config = dict(
    num_hidden_layers=11,
    hidden_size=224,
    num_attention_heads=4,
    num_key_value_heads=1,
    head_dim=64,
    intermediate_size=1344,
    vocab_size=5126,
    hidden_act='silu',
    norm='rmsnorm',
    norm_place='pre',
    norm_eps=1e-05,
    positions='rope',
    rope_theta=10000.0,
    rope_fraction=1.0,
    qk_norm=True,
    attn_scale=0.125,
    bias='none',
    tie_word_embeddings=False,
    parallel_block=False,
    init='uniform',
    init_std_qkv=0.0396,
    init_std_o=0.0371,
    init_std_up=0.0396,
    init_std_down=0.0,
    optimizer='ademamix',
    learning_rate=0.00113,
    beta1=0.9,
    weight_decay=0.2,
    lr_head=0.00474,
    max_grad_norm=1.0,
    warmup_steps=283,
    schedule='wsd',
    decay_fraction=0.565,
    decay_shape='linear',
    final_lr_fraction=0.0,
    batch_tokens=65536,
    max_seq_len=512,
    doc_mask=True,
    train_tokens=360600000,
    max_steps=5503,
    dataset='wikipedia_en',
)
MLP neurons of a small language model. Each row is named by its layer, matrix (up: input weights) and neuron, and shows model dimensions 144-207. Each number is 50 + 10 x the weight over its row's rms, rounded and kept within 0 to 99.
After each neuron's rows, "fires on" lists the tokens most often at its 100 highest values on Wikipedia text that the model never trained on.

L5.up1323:61 40 38 50 42 47 50 56 33 50 52 64 57 35 49 40 39 43 54 58 43 48 47 62 43 53 45 61 41 49 44 47 51 51 55 55 52 44 56 34 58 64 54 48 37 69 58 37 48 55 56 44 29 27 74 36 42 46 64 54 44 60 53 65
fires on: "5", "un", "6", " Cons", "ala"

L4.up415:43 49 26 52 38 51 45 48 60 56 64 47 40 28 40 61 57 41 38 56 51 50 38 52 48 52 42 62 41 58 48 38 42 48 42 41 68 53 55 64 54 48 33 21 48 42 48 40 63 58 49 41 43 51 55 53 58 55 46 56 50 51 57 44
fires on: "u", "un", "be", "uk", "part"

L4.up24:54 50 42 52 46 50 55 65 60 58 61 49 46 58 45 55 48 53 50 42 36 57 52 48 56 55 61 40 55 48 60 68 44 69 43 58 68 38 54 45 46 76 28 23 42 35 37 47 61 57 56 45 66 45 27 50 56 55 54 49 54 38 59 54
fires on: "st", "rd", "C", "ert", "as", "ad"

L5.up689:43 56 50 51 36 43 50 61 36 44 47 50 53 44 57 49 57 39 65 57 46 48 56 58 36 44 70 57 44 47 50 39 43 50 49 67 61 56 47 46 44 63 51 40 41 44 37 49 55 47 61 48 39 25 55 46 38 39 59 45 42 55 55 41
fires on: "6", "5", "ung", "ian", "gr"

L4.up38:47 49 40 41 34 52 53 53 51 56 58 48 52 42 42 53 64 48 57 48 56 38 57 48 66 54 53 63 26 54 58 58 36 51 46 50 48 51 47 52 49 65 41 49 28 49 68 33 40 55 55 54 47 62 64 44 50 52 62 61 50 59 41 44
fires on: "v", "ov", "V", "qu", " |"

L4.up618:57 67 41 47 38 54 37 47 36 42 60 59 49 47 41 47 39 43 46 47 68 57 48 62 52 54 38 37 51 52 41 43 31 40 41 67 47 32 51 58 40 57 57 54 43 57 61 49 39 27 74 58 33 57 51 72 43 51 47 62 43 57 35 47
fires on: "0", "ue", "ch", "hen", "cept", "oh"

L6.up1082:43 58 49 41 41 45 47 62 59 53 48 50 55 53 36 44 49 70 43 55 51 58 50 59 58 48 43 47 43 54 51 52 57 36 72 56 39 48 45 54 50 35 44 66 56 72 38 55 62 37 47 46 43 33 65 40 38 31 24 52 47 54 34 41
fires on: "0", "ri", "4", "6", "5"

L4.up979:50 48 61 54 50 53 44 46 69 48 47 31 59 37 47 54 63 43 32 73 63 60 58 47 49 44 59 62 56 56 51 38 35 36 72 60 48 39 55 71 59 46 57 58 42 46 66 49 50 49 50 58 36 73 57 60 57 42 48 55 46 55 54 41
fires on: "2", "8", "ou", " units", "4", " place"

L4.up331:60 59 48 60 47 50 62 52 55 41 49 59 50 46 57 59 49 41 48 55 26 47 40 59 50 47 42 58 35 48 62 52 50 43 46 53 57 58 47 54 60 59 52 27 58 57 33 34 37 76 42 49 49 64 41 47 45 57 66 51 57 59 68 36
fires on: "st", "am", "ass", " Gold", "in", "ell"

L4.up1328:61 52 46 63 41 48 52 48 58 43 66 37 51 50 61 70 47 48 48 54 28 56 57 52 52 41 38 41 47 56 45 58 41 59 55 48 69 44 58 32 63 59 50 21 42 70 50 50 38 86 64 51 61 46 61 59 41 39 59 44 35 41 78 56
fires on: "%", "ert", " Port", "osition", "ours", " Best"

L4.up469:25 36 70 59 58 52 51 59 55 53 47 46 45 43 51 59 44 65 58 44 51 33 58 40 31 49 76 50 57 46 83 42 61 43 55 37 49 45 56 44 31 52 60 42 49 41 51 52 51 44 41 38 60 42 44 48 63 41 51 52 63 39 50 29
fires on: " De", "8", "j", "De", "6", "_{"

L4.up838:60 54 59 39 44 48 50 58 44 55 38 36 49 48 47 53 58 67 38 28 56 46 53 44 57 52 58 41 54 52 65 41 61 47 33 71 49 39 48 51 44 74 47 31 49 62 42 50 39 36 44 34 54 48 42 53 47 39 56 45 53 62 35 52
fires on: " Good", "ine", "ond", "-st", "ft", "ild"

L4.up1288:46 57 58 54 34 44 43 49 57 56 64 66 51 44 40 43 51 44 45 70 41 39 47 53 37 43 43 36 60 54 48 40 41 72 51 61 47 48 54 45 58 52 44 71 60 44 63 54 30 47 52 65 44 58 32 57 45 52 39 57 46 59 45 43
fires on: "8", " ent", "4", " ch", "3", "ervation"

L4.up276:44 43 40 44 54 50 63 36 53 39 31 42 51 47 44 53 63 51 63 58 72 54 44 38 46 42 48 60 45 50 44 46 52 44 62 46 36 54 54 28 57 45 56 48 57 32 50 57 67 56 51 48 65 37 53 44 44 43 44 46 49 35 49 37
fires on: " B", " O", "or", "as", "%", " Bas"

L4.up48:49 53 56 67 50 48 49 71 52 65 44 39 44 61 56 44 38 52 42 43 32 47 54 48 49 55 48 50 33 55 48 51 74 45 67 35 43 57 45 58 34 48 45 36 47 48 31 44 51 74 53 50 56 33 35 49 51 27 75 54 55 50 45 51
fires on: "c", "r", "ra", "de", " pen", " und"

L4.up1152:51 50 46 47 36 44 44 44 57 54 43 65 59 45 55 45 51 50 66 49 61 69 40 53 53 55 66 62 52 57 49 33 33 33 69 41 41 47 52 50 59 55 52 60 45 40 57 55 46 42 38 52 55 65 58 47 50 54 61 44 40 65 30 50
fires on: "5", " Christ", "3", "ri", "v", " hom"

L4.up439:59 48 31 52 55 50 49 56 40 60 51 49 40 45 45 69 47 56 51 60 54 41 36 45 26 51 46 28 52 48 59 57 46 51 32 41 54 56 51 52 32 52 47 41 50 56 57 48 42 40 66 54 36 33 51 61 51 56 52 53 51 59 35 45
fires on: " life", " Ed", " Website", "atus", " De", " years"

L5.up964:52 55 66 45 40 41 49 64 45 54 39 46 51 42 54 47 51 56 52 48 52 49 39 53 52 48 38 46 30 53 34 34 47 55 42 39 73 53 47 48 47 46 35 53 46 40 48 50 58 27 45 42 43 52 40 61 42 62 54 44 61 73 68 66
fires on: "0", "x", "el", " Gr", "il"

L4.up863:49 38 50 51 46 57 55 40 49 39 43 61 51 33 40 45 51 59 45 56 62 40 39 30 41 55 55 51 56 53 63 46 42 54 36 51 33 67 54 51 70 48 51 37 67 53 53 54 49 46 43 61 42 63 47 49 40 47 58 57 51 68 45 46
fires on: "us", "y", " Website", "s"

L4.up843:46 49 50 72 37 47 51 81 46 34 65 51 56 58 61 54 51 45 65 55 56 48 65 68 49 41 43 45 46 46 39 49 39 48 63 48 44 58 45 48 38 55 46 41 49 58 45 56 38 48 52 63 60 42 40 59 45 61 37 49 49 58 62 30
fires on: " r", "h", " ac", "a"

L4.up1106:58 66 41 33 33 57 48 61 53 52 60 33 56 43 61 56 32 39 63 50 54 48 50 54 68 48 38 37 40 58 39 66 26 56 37 46 31 46 47 66 48 64 52 63 37 62 54 36 52 41 67 61 55 53 55 42 67 65 34 58 61 32 42 49
fires on: "ap", "um", "é"

L8.up1117:44 50 58 40 41 50 46 49 59 60 57 70 46 58 49 51 71 53 44 51 55 32 49 56 70 46 44 52 54 50 49 54 28 71 48 40 52 59 45 59 47 40 62 40 42 48 60 55 32 56 30 49 35 44 15 42 47 47 52 52 52 45 69 40
fires on: ".", "at", "ay", "ar", "it", "z"

L4.up1297:47 56 77 40 63 56 46 62 61 57 50 56 49 44 60 56 48 49 42 57 49 30 60 38 37 46 48 56 61 51 51 41 44 63 58 43 47 33 54 62 54 47 36 57 58 42 64 33 43 47 47 39 48 64 48 58 64 53 50 65 52 43 35 42
fires on: "8", " ret", "eb", "and", "4"

L4.up128:69 54 62 52 47 46 49 53 45 53 36 52 36 45 35 37 39 50 61 47 48 44 60 47 60 63 44 64 42 45 44 42 45 57 51 57 74 47 57 55 62 52 51 48 63 53 38 52 41 40 58 56 55 53 45 58 39 28 43 49 52 72 73 48
fires on: "ak", "H", " Wat", "Z", "!", "HL"

L4.up217:52 39 67 44 46 53 54 56 63 64 75 30 50 50 56 56 42 45 67 46 34 51 63 46 65 47 36 50 37 51 49 56 54 62 46 40 37 39 55 60 46 54 61 49 40 58 35 45 62 40 53 54 62 49 40 50 60 51 56 53 68 36 47 61
fires on: "é", "á", "E", "ó", "0", " General"

L5.up928:44 52 66 53 45 47 49 58 69 43 50 47 47 43 43 57 43 52 48 42 71 47 59 53 57 42 61 32 44 44 45 54 41 67 40 33 40 52 43 51 45 47 24 49 55 44 60 65 48 31 58 32 50 51 59 68 49 76 40 54 41 45 56 24
fires on: "I", "S", "O", "C", "P", "E"

L4.up917:50 81 52 51 65 54 42 51 61 51 47 41 51 45 45 35 58 38 49 55 54 55 44 64 48 46 32 52 41 48 38 50 31 42 52 54 46 16 47 59 43 57 52 50 49 49 47 42 43 53 61 67 42 45 55 35 42 54 47 51 26 60 50 48
fires on: "3", "cept", "0", "4", "imate"

L8.up1297:49 46 39 62 43 57 55 44 56 62 51 46 62 70 50 59 53 41 52 50 76 54 40 49 36 48 46 45 53 48 45 64 33 56 50 65 47 70 56 45 53 29 44 36 41 71 62 40 52 48 56 66 67 49 63 53 65 49 55 49 58 58 53 51
fires on: "7", "9", "6", "8", "4"

L5.up376:57 48 57 49 56 51 38 59 48 38 52 49 58 49 51 32 62 30 70 42 41 48 62 64 37 49 47 52 58 47 44 43 67 46 44 39 75 54 56 38 39 60 45 58 69 31 40 57 64 36 45 56 54 43 35 49 33 47 41 43 62 55 47 56
fires on: "0", "ul", "el", "m", "5"

L6.up390:39 54 42 48 33 50 40 44 56 51 39 55 56 66 49 45 47 55 56 47 60 28 56 48 50 44 55 51 43 48 48 38 33 43 53 53 64 61 55 34 56 62 29 53 67 63 47 50 59 39 51 34 37 46 53 57 51 41 69 53 49 46 53 54
fires on: " ", "aw", "un", "ov", ",", "3"

L8.up463:47 67 37 45 29 50 46 61 49 55 50 58 38 40 54 42 62 53 49 45 49 43 73 60 59 49 37 54 48 52 79 43 66 21 47 42 49 49 52 50 57 60 61 58 51 60 62 53 62 40 50 48 47 27 27 47 47 59 49 52 46 35 43 49
fires on: " ", "ro", "4", "rom", "r"

L6.up365:36 60 42 44 54 48 41 54 48 48 39 43 52 61 57 48 46 54 71 22 40 53 61 56 68 57 46 50 57 51 32 36 48 45 41 50 59 69 47 41 64 61 54 53 53 61 51 49 51 60 53 33 46 23 36 47 51 44 86 41 46 36 49 66
fires on: "im", "he", "|---|---|---|---|---|---|\n", " rest", "id", "r"

L4.up687:65 26 51 45 41 55 44 50 41 48 63 23 42 53 41 47 44 52 48 48 62 66 40 48 56 44 41 54 63 47 45 50 54 37 60 53 48 48 45 50 58 40 37 46 43 48 47 62 51 46 61 57 34 60 56 50 45 52 44 45 39 65 52 30
fires on: "0", "ink", "5", "k", "ring", "ing"

L6.up224:35 36 59 56 41 49 49 38 61 59 53 36 66 58 51 44 60 49 47 56 68 61 45 60 50 48 45 42 26 46 45 69 61 48 44 58 55 51 40 41 54 43 63 41 53 73 55 54 19 50 53 49 47 56 78 44 66 30 49 56 53 45 50 48
fires on: " X", "el", "z", "ou", " Team", "in"

L4.up1178:46 42 36 56 49 52 52 46 55 51 70 63 34 56 35 62 44 49 60 41 40 64 62 41 57 59 43 34 52 53 58 53 61 51 39 54 54 48 51 39 50 74 64 17 36 61 44 34 56 49 57 35 46 62 52 48 51 46 61 47 62 54 46 56
fires on: "uk", "ad", "st", "ash", " emer", "av"

L4.up313:51 46 54 56 47 45 52 61 55 45 73 52 61 41 51 62 45 50 52 31 40 55 28 71 57 43 51 68 38 52 49 31 41 45 54 51 49 47 52 45 44 64 40 43 50 67 26 41 51 41 48 58 36 60 67 52 44 45 59 43 50 43 62 44
fires on: "st", "ver"

L8.up1110:42 48 34 57 43 50 49 55 52 61 40 47 39 43 57 34 47 65 59 41 57 52 58 61 55 53 28 71 32 50 58 50 56 52 41 49 60 54 50 66 58 40 46 44 55 58 66 51 53 39 55 61 53 48 09 50 64 49 39 51 47 51 57 46
fires on: "r", "5", "h", "or", "n"

L6.up963:45 46 36 58 56 53 53 48 28 55 35 35 63 53 67 38 42 50 78 64 29 58 48 51 39 60 51 50 60 52 43 55 63 37 49 53 66 57 50 59 56 53 23 39 65 63 45 60 47 63 68 42 52 38 45 57 69 41 49 58 45 31 51 47
fires on: "le", "ign", " form", "ne", "o"

L4.up1254:29 43 85 45 39 46 54 20 41 47 40 60 57 45 48 63 51 54 30 39 58 41 58 55 35 46 55 61 45 53 66 23 51 54 48 47 48 61 59 52 33 37 50 50 60 38 65 57 58 62 37 51 56 55 56 54 74 43 49 55 37 56 32 57
fires on: " De", "I", "6", " Com"

L4.up1313:52 78 63 44 54 51 60 56 50 62 51 51 52 54 39 52 43 55 45 70 47 44 43 64 56 55 56 57 32 59 47 39 35 42 39 42 47 46 54 58 65 53 48 66 39 59 45 39 49 46 40 45 74 32 63 50 67 57 44 52 58 52 50 78
fires on: "ip", " Sem", "ades", " Oper"

L4.up785:60 59 52 41 69 51 45 53 56 60 35 45 43 51 55 51 49 56 55 46 35 52 51 59 46 47 53 56 66 51 49 42 56 37 48 45 57 50 42 64 57 66 50 33 50 55 50 52 51 45 37 40 57 40 56 48 45 37 45 61 72 62 36 64
fires on: "4", " und", "ft", "be", " Website", "-st"

L4.up1041:47 30 52 68 56 55 49 52 52 52 48 50 39 36 46 59 48 52 39 67 62 40 53 52 47 50 42 42 43 52 62 47 28 65 20 49 59 67 48 60 45 43 43 47 61 44 68 50 48 64 63 47 39 48 38 62 36 56 50 47 71 63 65 48
fires on: "s", " Website", "Al", " life", "us", "am"

L8.up631:39 40 34 42 50 51 44 56 44 53 58 69 46 45 39 41 52 39 61 58 46 54 58 50 68 58 39 44 39 52 56 49 39 55 46 46 46 70 47 41 35 46 65 41 63 62 71 55 44 64 45 44 42 36 27 23 57 53 46 51 48 46 65 34
fires on: ".", "ing", "ts", "it", "ra", "or"

L6.up1267:35 54 46 31 54 54 38 37 53 64 45 45 65 63 49 51 47 34 51 43 59 56 45 64 48 56 67 47 52 55 48 68 45 40 55 48 42 52 48 32 49 62 54 58 47 42 48 28 49 57 57 73 54 48 47 24 59 40 61 49 26 45 52 48
fires on: "7", "6", "5", "1", "4", "9"

L5.up663:51 54 55 53 49 47 55 49 50 64 52 61 58 54 47 37 57 43 46 45 42 58 55 43 50 44 54 35 71 49 42 57 50 46 52 61 42 41 57 56 55 56 55 12 55 43 33 47 44 34 45 60 39 59 31 29 43 44 59 61 67 38 37 56
fires on: " ", " Un", "end", " game", " Sem"

L4.up887:57 71 66 66 58 45 49 58 59 54 45 77 63 51 54 54 48 39 43 44 44 42 37 53 50 57 65 64 47 50 45 69 43 50 52 59 47 48 42 47 64 40 38 36 49 74 45 44 30 50 38 34 71 61 54 40 46 57 63 50 45 57 49 57
fires on: "et", "ell"

L6.up1220:51 48 62 56 58 44 52 40 55 48 71 34 60 51 49 52 43 45 52 71 45 48 43 57 50 45 52 59 45 46 55 47 66 43 48 47 50 48 49 48 38 45 58 46 38 69 63 48 38 47 58 60 55 57 64 56 46 31 40 50 39 53 64 57
fires on: "el", " X", "X", "N"

L4.up207:46 44 66 46 45 49 56 53 52 50 40 58 45 47 49 53 49 43 66 75 67 34 62 40 69 55 51 73 61 50 47 47 53 56 60 30 38 59 56 41 43 40 37 55 47 41 69 50 62 35 42 43 62 42 53 44 43 55 60 42 50 50 59 41
fires on: " B", "ep"

L8.up425:75 48 55 52 37 49 51 49 56 49 56 65 69 59 40 45 52 59 38 53 48 57 51 51 57 51 69 27 57 50 46 67 41 49 58 76 45 58 45 66 49 32 45 49 46 51 32 39 46 41 31 52 40 63 50 53 50 50 49 46 46 49 55 49
fires on: "at", "it", "E", "a", "ort", " most"

L6.up642:36 52 70 49 37 52 57 38 54 62 40 37 58 56 48 51 61 51 46 37 42 66 68 57 43 44 51 38 36 54 58 49 59 51 44 57 38 50 40 57 52 40 41 55 46 51 53 46 64 44 57 70 56 16 64 56 36 36 47 54 33 40 27 45
fires on: "6", "end", "ri", "st", "van"

L4.up209:46 46 59 53 48 47 49 65 42 55 64 31 56 44 51 45 50 43 60 52 58 40 62 48 38 54 51 32 61 47 48 54 36 59 66 41 44 53 53 55 46 58 59 32 48 48 57 57 44 47 39 49 57 40 43 55 41 39 59 70 44 46 64 34
fires on: " ass", " r", "a", " O", "ona", " project"

L4.up606:32 48 39 53 34 47 56 53 52 60 33 58 57 44 55 49 50 50 42 53 63 50 45 57 48 55 52 68 57 47 48 69 44 42 58 36 62 48 45 56 30 65 39 34 49 40 65 49 40 57 39 54 44 54 53 54 61 61 69 46 38 61 58 47
fires on: "ro", " pro", "t", "0", "5", "c"

L5.up592:46 43 68 54 54 46 49 54 26 43 38 53 36 54 61 34 46 48 47 46 42 34 60 59 53 52 42 39 49 47 48 48 43 35 47 74 48 49 54 46 53 82 57 30 50 56 41 56 46 55 68 44 51 42 44 45 55 39 68 47 69 48 54 46
fires on: "av", "ash", " Un", " Sem", "ap"

L4.up1036:33 41 55 65 45 49 41 41 59 63 20 66 43 49 50 53 50 49 51 65 59 44 59 52 32 50 50 56 44 55 50 40 51 53 43 28 55 63 49 69 46 48 35 40 59 35 81 36 48 60 35 31 51 31 42 57 34 39 34 49 34 66 64 53
fires on: "en", "5", "0", "ine"

L4.up1085:48 58 50 56 53 45 56 60 40 61 24 58 65 55 39 46 59 53 56 40 65 46 49 58 37 55 45 72 47 44 57 34 54 59 44 47 57 60 47 41 41 54 26 25 57 53 52 48 47 55 41 45 51 67 49 58 47 35 61 63 59 42 58 57
fires on: "}", "D", " %", " Votes", " Rank", "ll"

L5.up446:48 53 48 51 55 53 53 44 48 44 45 40 54 50 45 48 48 57 61 47 41 43 57 51 61 51 48 46 62 49 43 45 29 50 54 42 40 41 56 40 37 39 42 52 71 59 51 45 31 46 45 24 39 69 62 45 34 53 56 49 54 51 44 59
fires on: "h", "5", " E", " (", "0", "4"

L5.up432:47 25 51 65 47 54 39 52 44 35 42 70 50 35 67 46 59 42 61 66 52 51 39 47 55 50 39 47 61 51 50 39 57 42 45 50 61 53 38 16 44 46 39 48 62 58 72 67 28 43 40 44 43 57 59 29 43 54 56 39 56 64 30 58
fires on: " ", "ic", "y", "eball", " Tom", "er"

L6.up454:57 55 46 67 31 46 43 42 57 42 55 34 68 52 44 53 48 55 41 49 55 43 52 37 40 59 48 61 65 51 57 49 54 58 55 42 49 64 49 65 57 49 48 49 45 40 53 32 30 27 59 57 56 41 74 60 47 40 63 58 51 43 62 30
fires on: " G"

L4.up1293:51 55 40 31 42 52 60 50 57 42 31 46 52 61 59 39 48 43 56 37 44 63 54 40 51 47 42 44 41 52 46 46 54 45 52 60 50 41 50 33 43 37 64 52 49 47 42 44 30 52 51 43 52 74 57 28 40 59 70 49 46 56 63 50
fires on: "5", "0", "ar", "d", "am"

L4.up150:67 47 46 53 50 53 53 36 53 42 53 36 71 35 58 46 56 36 44 50 41 55 51 41 48 41 41 55 39 47 45 49 28 43 73 59 62 39 50 35 48 60 66 52 49 50 64 56 48 71 49 72 55 42 52 43 60 60 42 45 27 32 69 57
fires on: "%", " Port", "as", "ert", "umn", " -"

L4.up842:41 48 48 56 36 49 38 49 49 48 51 72 43 70 54 25 62 42 68 34 44 53 42 45 46 59 40 35 53 50 46 38 35 45 38 37 63 65 56 34 46 57 54 44 54 65 60 48 38 50 52 58 59 46 67 56 56 35 52 54 65 46 65 45
fires on: "R", "pe", "rit", " R", "ston"

L5.up595:68 50 48 63 66 46 55 57 52 57 57 68 38 55 54 53 52 50 80 40 59 36 62 43 66 52 41 39 56 47 37 46 57 71 40 39 67 52 46 54 40 46 48 30 60 54 51 55 43 58 46 36 50 67 59 54 42 63 54 41 51 48 47 37
fires on: " New", " cons", " App", " Cons", "C", "ic"

L4.up237:57 58 45 37 39 46 55 57 31 56 77 49 49 50 49 66 51 38 61 44 47 43 62 53 68 49 21 53 40 50 64 67 38 63 49 67 50 47 51 38 50 54 67 54 29 67 52 45 54 56 76 51 71 58 59 48 64 60 60 59 71 48 66 50
fires on: "enn", "ed", "j", "ov", "v", "ern"

L5.up368:59 48 45 45 55 48 57 56 49 58 54 55 55 40 58 43 54 48 30 31 47 31 71 50 63 41 62 41 37 49 58 60 43 54 43 49 42 50 57 39 53 59 50 42 56 55 25 51 65 39 59 48 56 46 70 84 54 66 57 55 49 40 64 47
fires on: "p", "0", "1", "S", "C"

L4.up92:54 37 51 56 34 48 58 57 46 35 63 50 56 57 58 51 47 39 80 50 58 48 47 48 61 64 44 62 46 43 47 44 32 54 45 37 38 65 51 41 55 68 35 52 66 64 41 44 49 22 71 43 41 44 39 50 43 39 51 50 47 53 53 36
fires on: "st", "w", "p"

L6.up670:47 41 44 55 40 48 42 32 41 36 40 58 44 58 47 36 52 60 54 42 53 43 46 43 40 47 58 66 65 48 53 46 47 49 45 62 53 80 40 56 61 59 53 54 60 61 59 50 61 41 52 63 64 45 49 70 62 49 69 48 56 31 60 44
fires on: "f", " G", "ance", " fun", "F", " N"

L6.up1290:32 60 67 53 58 48 54 56 49 31 36 67 51 63 48 52 49 57 67 52 50 53 44 61 58 54 39 58 53 48 45 58 49 54 25 66 41 49 50 52 38 63 49 56 40 45 48 53 54 53 48 50 53 34 46 67 52 39 54 41 58 48 50 72
fires on: "j", "ing", "id", "im", "z", "it"

L5.up1211:59 56 54 51 44 52 51 52 65 49 49 50 54 49 51 44 49 53 65 42 52 49 69 52 41 60 35 42 53 45 41 30 44 49 44 52 45 48 55 50 42 43 34 54 61 36 39 61 68 49 46 49 49 62 35 75 26 57 37 50 38 68 56 47
fires on: "0", "1", "5", " Gr", "6", "8"

L8.up320:48 52 40 60 48 45 54 31 53 49 45 38 38 45 51 47 40 67 72 53 48 56 68 47 39 51 31 69 40 48 34 39 51 53 39 54 45 37 52 52 41 17 29 61 59 49 50 57 55 42 53 63 52 59 54 49 71 57 35 53 48 47 41 37
fires on: "b", "p", "i", "n", "1", " sit"

L4.up158:41 44 69 52 55 47 55 44 65 45 59 41 60 47 43 59 31 51 49 57 30 32 36 37 49 40 49 51 53 54 68 59 45 52 64 40 57 49 51 41 46 45 29 33 47 54 30 65 53 78 43 75 50 54 47 42 55 44 62 52 67 61 56 53
fires on: " ", "r", " ex", " und", "ud"

L8.up1211:52 35 52 40 45 50 42 56 59 53 59 46 41 42 49 38 44 33 70 47 42 68 62 53 42 47 52 58 54 50 65 56 51 46 28 35 51 52 48 52 59 53 58 42 51 59 54 52 33 60 60 46 46 46 21 33 72 55 50 51 50 37 58 38
fires on: "r", "/s", "n", "in", "ang", " can"

L5.up984:64 57 56 51 49 49 63 48 51 48 63 42 41 33 61 44 48 40 48 38 35 54 63 48 27 37 60 52 47 44 45 63 47 50 49 57 43 42 41 40 48 52 60 54 45 41 43 46 67 45 84 49 40 40 65 58 31 48 35 49 27 53 33 42
fires on: "6", "5"

L4.up151:45 56 57 43 48 51 63 48 62 40 45 32 52 46 35 61 48 52 39 50 55 46 54 33 54 41 62 48 60 54 67 68 53 47 57 45 51 38 62 36 52 54 35 33 45 27 39 52 41 81 45 47 53 57 57 48 39 54 66 38 25 44 62 54
fires on: " (", "r", " ", "os"

L6.up1310:31 54 41 45 44 46 51 57 50 33 33 51 39 75 61 49 51 56 42 37 53 71 49 48 50 45 32 64 54 50 50 51 37 55 38 37 46 58 45 57 49 38 41 53 61 33 40 37 46 40 46 39 61 44 50 40 62 58 68 48 50 32 43 37
fires on: "ra", " March", " part", "part", "p"

L6.up1142:39 55 47 50 49 55 42 50 64 60 40 51 34 73 63 42 43 70 60 47 59 53 43 38 33 49 47 55 51 54 40 46 36 50 48 45 40 44 40 50 53 51 37 63 52 62 61 45 51 49 51 38 63 45 45 38 65 30 53 51 45 55 59 44
fires on: "3", "ra", "is", "on", " "

L5.up362:50 62 28 56 51 46 54 66 63 43 45 68 45 47 53 45 48 49 28 59 70 63 54 56 42 40 50 69 45 45 38 48 44 54 40 45 39 46 52 26 56 53 44 54 37 49 44 35 50 42 44 52 42 48 45 61 64 43 52 43 44 53 33 70
fires on: " se", "ine", "ou", " tra", "ro"

L5.up1293:77 56 75 44 68 54 49 58 49 67 60 47 63 47 50 64 50 61 69 30 47 35 50 48 58 52 43 37 58 52 37 52 41 65 51 53 71 54 47 47 53 71 39 46 59 59 54 56 38 48 38 54 34 66 65 52 42 56 61 41 55 50 61 40
fires on: "ic", " New", " Di", "at", "al", " Pres"

L8.up363:34 57 42 44 52 51 49 64 57 49 39 46 54 46 54 53 54 36 61 49 56 57 44 70 44 51 55 51 49 49 57 29 57 39 52 16 44 62 48 37 54 62 55 49 50 47 46 36 55 42 63 46 54 43 26 36 52 50 44 46 42 60 29 54
fires on: "2", "4", "3", "1", " ", "ferred"

L5.up277:50 53 45 53 62 47 42 36 49 48 62 50 48 39 52 53 54 46 46 44 44 66 38 43 72 44 46 45 59 54 57 62 56 49 62 39 61 46 48 42 53 29 47 48 43 46 66 71 38 42 58 40 29 56 65 34 41 57 61 53 48 54 48 29
fires on: "0", " fund", " son"

L5.up845:41 57 33 52 45 53 47 65 37 50 56 62 69 75 47 56 55 43 33 50 74 71 43 54 46 52 55 48 38 51 44 47 72 46 38 51 61 44 57 42 53 37 49 40 69 52 36 53 56 48 36 51 62 46 25 41 51 54 45 35 55 42 36 60
fires on: "ro", "ot", "y", "all"